python train.py --lr_mult_down=0.7 --warmup_steps=200 --steps=5527
MLP neurons of a small language model. Each row is named by its layer, matrix (up: input weights; down: output weights) and neuron, and shows model dimensions 0-127. Each number is 128 + 24 x the weight over its row's rms, rounded and kept within 0 to 255.
After each neuron's rows, "fires after" lists the tokens most often just before its 100 highest values on Wikipedia text that the model never trained on. A number after a token or word is its count.

L4.up656 [110  86 101 143 102 140  92 129 132 124 144 124 111 149 103 141 100 131 143 174 119 110 109 125 116 133 112 111 145 135 137 131 143 111 116 140 135 112 114 127 147 125 128  81 206 149 132  89 168  90  83  67 109 134 142 133 116 165  85 139 142 141  64 106 135 155 130 140 124  97 139 154 160  96 128 145 158 108 114 128 109 149  82 156 116 147 101 149 146 140 162 116 123 143 147 115 117 105 111 115 174 157 143 124 142 128  91  94 107 117 114 139 109 129  96 128 123  93 175 129 108  87 152 124 148  77 170 133]
L4.down656 [129 105 113 165 112 115 139 130 120 145 140 157 151 127 141 177 153 102 127  66 104  90 115 169 164 119 126 107 185 140 146 137 136 145  72 171 125 124 113 129 143  95 151 136 120  99 114 144 142 135 112  82 136 103 164 119 174 129 196 140 127 124 127 133 160 118 144 100  78 159 132 139 145 143  61 103  98 147 106 108 128 122 121 129 117 122 171 136 112 167 122  99 133 112 116 119 117 135 130 131 164 137 131 115 120  92 155 116 117 130 108  66 130 103 125 168 147 151 169 130  96 103 118 141  90 136  89 145]
fires after: " m" 20, " t" 9, " M" 8, "ov" 7, "at" 6, "w" 6

L4.up782 [127 134 132  92 105 124 121 145 129 127 105 118 149 129 159  96 140 118 129  94  99 135 121 143 155 128 129 128 150 118  65 120 175 203 150 133 111 144 154 127 116 117 131  82 102 121 107 103 132 128 163 108 142 129 138 183 120 122 130 134 172 143  96  82 129 115 124 142 174 129 111 105 119 146 133  88 134 126 159 101 135 129 125  93 167 151 124 141 124  90 105 140 164 139 145  96 133 149  91  86  79 115  92 107 119 113 120 161 109 141 111 136 120 114 138 102 126 139 108 118 179  99 125 144 137 110 119 106]
L4.down782 [149 114 140 169 103  88 134 125 146 170 139 142 105 127 117 192  95 126 145 140 128 156 161 107 128 124 133 121 162 139 154 104 134 110 113 143  93 115 100 124 126 121 116 165 102  81 185 119 103  88  70 124 143 127 108 111 164 139 125 132 138 135 124 128 110 116 108 138 124 108 151 143 117  64 125 165 103 124 128 167 116  87 139 133  69 145 147 113 132 150 120 142 188  83 109 159 120 146 144 134 137 105 148 112  96 125 141 123 142 137 130 128 167 133  79 111 148 131 150 117  84 140 119 113 114 154 123 131]
fires after: " S" 20, "u" 10, "r" 8, "as" 8, "S" 7, "h" 6

L6.up200 [103 134 148 160  97 132 108 139  98 174 101  97 150 118 148 118 159 130 146 105  98 152 118 124 110 129 129 144  95 134 154  97 122 140  99 178 112 105 147 143 133 152 137  99 147 142 134 143 124 166 121 162 148 120  98 143 138 104 146 119 112 122 129 116 110 116 146 104 168 166 127  83 115 111 129  95 135 124 145 121 125 142 131 104 104 107 135 118 104 152 132 105 124 140 104 157 187 114 153 138 107 128 130 149 161  71 108 136  70 120 151  87 147  78 144 136 156 127 126 135 129 134 133 152 134 207 108 108]
L6.down200 [112 160  93 132 102 162 146 141 133 112 125 107  88 122 145 146 107 129 114 150 162 110 127 137 132 140 109 166 126 157 127 127 123  98 119 118 116 100 100 139 113 117 127 143 127 112 149 146 152 106 108 127 115 118 172 149 117 172 136 123 112  95 144 127 169  96 106 139  85 102 118 126 112 147 157 138 114 149 133  84 138 161 101 143 106 163 140 128 120 153 113 103  95 133 142 142 185 170 124 152 124  90 128 130 189 153 144 147 141 113 155 153  87 131 161 104 158 163 115  95 127 171 106 161 113 114 105 144]
fires after: " in" 15, " L" 14, " n" 11, " ex" 9, "ent" 7, " I" 4

L4.up563 [105 103 118 113 135 124 103 123  98 155 139  82 159 110 133 142 186 146 115 131 113 116 127  83 155  96 119 164 148  87 139  71 131 149 168 136 129 126  99 167 121 107 105 147 104 146 131 103 128  85 116 109  79 141 106 123 149 111 116 136 112  93 115 131 140 121  81 149 140  92 131 124 145 110 109 138 101 159 149 159 123 113 140 121 104  69 105 109 127 172 108 134 106 142 127 113 161 158 150 136 117 146 134 126 147 167 148 123 146 126 146 151 139 139 113 161 103 164 150 138  91 108 184 116  96 100 160 115]
L4.down563 [185 132 132 160 153  97 102 144 114 101 123 113 155 153 137 146 108 103 120 126 129 135 151 106 146 136 124 110 108 120 136 141 128 126 139 122 137  96 174 106 113 170 142 147  98 114 138 135 133 113 219 119 128 149 135 111 120 122  98 128 110 122 126  96 153 136 133  73 156 161 104 141 153  93 120 118 100 104  71 143 116 204 151  78 130  92 101 133 153 101 122  79 162 148 121 119 134 114 141  93 120 187 108 156 136 136  96 122 137 114 136 138 122 151 118 133 155 127 106 103 138  79 147 145 149 131 119 135]
fires after: "ot" 22, "if" 10, "w" 9, "ver" 7, "g" 5, "b" 5

L4.up768 [143 131 138 130  87  94 132 146 139 104 158 121 138 133 115  74 155 117  88 105 122 128  96  98 154  75 128 120  62 171  94 149 140 128 147 153 142 129 156 125 139 125 118 108 135 127 113 141 148 137 129 154 156 113 149 159 112 112  92 134 111 104 142 125 131 136 134  98 172 147 131 124 114 116 169  98 124 143 150 101 140 123 123  89 102  90 163 130 121 163  97 120 146 149 128 161 108 137  93  87 131 147 100 170 122  84 152 177 116 124 159 161 112 126 121 143 154 132 146 109 140 125 139 127 125 159 131 135]
L4.down768 [113 168 141 108 128 101 181 124  95 102 107 142 125 110 119 135 131 103 140 149 161 155 118 149 126 162 180 137 176 121 119 178  89 112 117 144 149 112 124 108 122 134 106 107  85 137 125  96 130 117 109 125 100 117 122 141 145 156 163 129 181 131 136 148 150 119 144 113 134 125 130 131 130 169 129 124 151 141  80 150 132 132  79 144 157 117 113 178 123 145 132 135 141 162 115 152 161 138 123 157 120 164 143 123 116 132 146 115 143 129  59 131 135 131 144 154 108 130 139 129 114 177 130 154 104 111  55  86]
fires after: "s" 19, "S" 18, "es" 12, " S" 11, "d" 7, " res" 6

L6.up177 [ 92 164 136 136 138 132 154 123 109  77 116 133  76 124 123 148 117 115 114 148 146 159 128 105 127 119 134 109 121 148  99 101 100 135 152 126 120 129 110 139 160 117 129 122 140 168 118 136 194 123  92 122 106 137 126 108 125 140 112 123  99 151 137 114 155 147  94 138 147 131 140 139 117 103 159 109 103 112  99  99 171 158  87 126 153 170 124 124 124 157 131 145 141 116 145 137 120 156 109 118 144 161 152 138 132 144 143 107  96  83 116 105 137 109 132 110 176 112 110 105 113 132 169 104 121 107 102  86]
L6.down177 [114 180 104 133 123 110 134 162 109 139 162 133 115  96 123 161 156 141 146 169  95 162 131 133 166  98 148 114 136 131  91 131 155 150 170 110 103 146 146 104  95 137 120 126 116 102 151 140  83 160 148 106 121 121 181 196 149 110 124 149 132 157 104 152 150 144 130 115 164  97 100 138 136 118 112 134 120 114 135 121 111 111 123  99 119 142 174 160 105 146 156 130 163  85  94 143 108 111  84 115 102 112 143 116 115 141 143 141 149 159 123 153 135 119 139 122 146 187 120 125 158  87 115 119 120 129 158  89]
fires after: " M" 13, " m" 9, "s" 8, "os" 8, "ens" 7, " S" 6

L4.up507 [ 74 140 144 163 125 104 111 174 112 166 123 122  94 129 122 111 160 143 128 126  95 128 124 127 158  89  94 101 145 124 126 122 134 163 141 142 114  98 156 169 117 107  90 119 121 117 114 135 106 129 138 115 115 109 134 119 102  56 103 106 127 110  85 137 152 128 165 133 164 180 145 116 148 147 135  97 131 140 166 118 158 117 124 169 145 120 145 167 148 131 157 131 147 140 138 169 114 157 153 110 113 106 125 131  98 160 136 145  91 148 121 190 130 111 104 104 163  97 115 161 125 137 114  93 104 125 145 126]
L4.down507 [168 111 115 125 136 120 136 131 109 144 127 171  93 150 141 131  88 116 101 159 148 114 131 137 145 183 140 125 123 165 166 109 157 109 141 160 154 117 126 150 156 139 106 161 132 127 161 124 126  67  90 147 135 156 134 171 143 138 111 120 112 111 155  49 103  99 157 132 185 103 124 140 142 123 108 118  90 128 137 167 107 136 127  88 167 118 137 126 114 145 130 141 113  87 111 108 130  75  87  98 144 150 174 144 164 108 117 107 115 111 111 167 125 143 159 101  93 123 133 137 138 143 110 168 160 135 156 163]
fires after: "-" 18, " A" 13, " E" 13, "ee" 7, "y" 6, "u" 5

L4.up694 [103 153 125 112 140 171 132 125  87 116 164 113 176 152 128 131 131 110 162 157 109 128 141 129 103 104 137 115 102 151  78 123 141 163  98 175 111 111 115 131 118 168 122 154 131  94 128 166 113 160 120  94 153 123 179 151 134  92 109  86 186  97 125 118 175 138 137 110 158 134 166 112 107 144 118 123 107 125 121 135 116 195 148 104  92 131 192 114 171 190 131 132 135 135  96 104 148 118 122 130  74 122 126 124 119 114  76 116 133 150 122  97  87  89 114 143 129 133 104  95 130 125 131  85  84 181 121 143]
L4.down694 [145 115 120 116 138 116 122 142 144 169 120 113 118 136 142 161 126 153 149  91 145  83 134 110 149 138 116  88 145 158 169 111 109 155 141  70 128 128  94 137 135 171 118 144 111 125 144 108  78 143 174 139 127 155 167 126 111 136 141 138 121 121 118 133 102 103 117 153 128 118 111 126 124  88 144 126 116 118 142  64 149 151 122 126 145  88 103 136 120 132  46  73 103 146 141 160 154 134 149 137 143 110 113 137  86 125 140 133 108  96 118 101 128  98 136 117 143 111 148 135 140 133 138 125 102 118  87 134]
fires after: " m" 16, " ex" 12, " I" 8, " ad" 7, " T" 7, " o" 6

L6.up293 [118 133 130 115 122  88 122 123  98 135 114 136 104 123 111 106 123 136 105 134 167 134 121 125  93  96 118 172 127 130 139 123 111 134 134 137 119  74 188 166  96 131 140 140 149 118 118 130 127 135 113 134 151 146 124 101 146 102 111  98 161 134 141 103 161 130 148  98  99 157 151 101 104 143 128 116  88 142 122 129 128 122 156 111 125 126 129 107 157 126 130 144 151 140 159 152 119 131 159 108 146 119 166 157 163  99 132 152 155  88  91 173 129 127  69  96 142 125 111 170 151 152 157 138 132 103 124 149]
L6.down293 [ 87 133 133 103  98 157  68 142 125 144 111 161 116 136 145 151 104 119 133  96 148 127 125 131 135 136 134 131  93 142 129 135  66 142  87 131 164 155 115 123 126 136 152 142 138 160 139 132 129 162 127 148 134 132 102 142 115 108 132 100 112  97 136 130 159 126 114 157 125  75 144 148 137 138 106 128 151 121  96 138 134 149 144  94 171 178 152 126 147 171 102 166 128 140 113  94 126  79  92 124 132 127 135 134  92 125 153 130  82 153 106  73 166 135 165 141 101 141 151  78 133  90 102 132 147 148 158 148]
fires after: " A" 18, "y" 8, " O" 8, "'" 7, "m" 6, "v" 6

L4.up545 [ 85  94 117 121 107 125 103 125 130 106 168 159  84 114 153 110 116 110 140 140 117 127 102 150 141 110 147 122 153 138 140 133 170 180 156 152 167 102 129 144 116 105 162 144 139 146  95 126 118 151 142 139 128 105 117 130 139 111 154  93 110 160  98 121 138 151 117 151 116  89  89 143 161 159 137 159 121 120 177 143 100 129 164 164 135 146  90 148 106 133 120 146 147 156 103 141 163 141  90 100 147 104 111 154 132 150  88 121 124 123 122  64 133 155 150 195 113 115 114 146 142  95 124 167 176 167 121  98]
L4.down545 [112 138 152  82 152 131 167 145 124 160  99 138 172 127 111 139 111 152  91 137 173 176 148 120 105 140 108 117 137 112 131 142 124 100 110 106 104 130 128 143 170  78 127 124 138 100 106 145 158 126  96 110 103  87 118 139 155 118 141 151 137 159 122 129 108 132 163 140 139 113 106  80 109 125 134 145  93  95 142  91 127 160 117 128 116 125 126 142 139 114 119 127 135 125 141 183 115 118 118 177 124  96 147 143  53 144 141 139 104 135 115 112 156 128 111 129 153 113 143 121 107 166 123 151 146 114 100 136]
fires after: "res" 17, "m" 13, " res" 11, "oc" 8, "om" 6

L6.up880 [102  92 121 132  86 130  83 130 127 140 134 124 119 154 116 162 114 124  92 107 188 119 114  99 112 109 132  75 128  95  95 139 161 183 123 163 148 141 135 127 146 137 133 121 134 166 127 145 141 149 104 161 110 141 148 165 118 173 135 124 137 135  94 166 125 162 147 148 132 117 162 176 158  94 132 114 103 100  78  76 171 124 127 114 124 144 105 141 120 130 131 136 118 135 127 137 124 164 138 117 141 121 124 107 131 115 107 102 129 139 110 126  95 162 119 154 120 122  73 114 147  97 151 198 142 105 137 105]
L6.down880 [ 99 119 128 106 105 145 123 116 162 120  95 141 135 150 145  69 129 139 163 173 124 122 155 153 162 154 130 172 153 129 126 101  67 120 152 144 120 154 118 138 125 109  68 126 181  71 139 120 135 127 129  87 116 103 126  85 151 103 106 118 126 132 109 138 157 124 103  74 141 113  96  95 154 133 147  74 202 149 133 171 114 116 130 110 143 119 115 128 131 160 123 131 129 112  92 146 132 130 114 120 127 114 110 135  92 146 164 115 150 149 125  92 149 120 115 140 138 123 164 154 128 101 169 125 119 135 155 115]
fires after: " al" 17, " th" 12, "oc" 10, " ar" 6, "m" 6

L4.up375 [115 164 149 117  89 103 135 128 152 136 134 142 168 150 108 165 155 147 135 129 148 139 144 100 115 123 123 119 112 136 147 110 109 142 124 129 141 105  92 161 124 111 123 136 118 124 116 129 122 138 159 142 140 117 104  88 164  88 128 135 124 131 163  95 115 125  75 165 165 152 126 125 165 134 117 159 134 139 107 151 132 121 147 155  97  80 144 111 122 141  91 126 130 116 107 110 136 123 102 106  77 136 156 167 184 131 149 101 167 147 109 138  98 130 154 164 104 185 103 156 123 136 105 116 172 143 138  96]
L4.down375 [161 141 108 157  89 159 127 155 109 134 102 122 144 113 103 158 177  68 105 112  90  91 151 136 112  81 147 132 123 130 141 106  75 104  96  99 111 116 190  91 129 120 135  92 121 120 165 137 147  89 123 117 134 141 127 128 142  92 113 129  79  99 145 162 177 115 135 143 144 110 141 108 122 134 103 177 123 140 158  89 150 126 131 126 143 110 109 138 180 104 104 139 127  87  95  93 131 105 177  98 155  99 192  79 122 125 118 156 136 131 166 145 144 114 164 147 128  83 189 115 115 143 163 122  83 149 110  84]
fires after: " W" 15, " N" 10, " w" 10, "g" 9, " g" 9, "ver" 9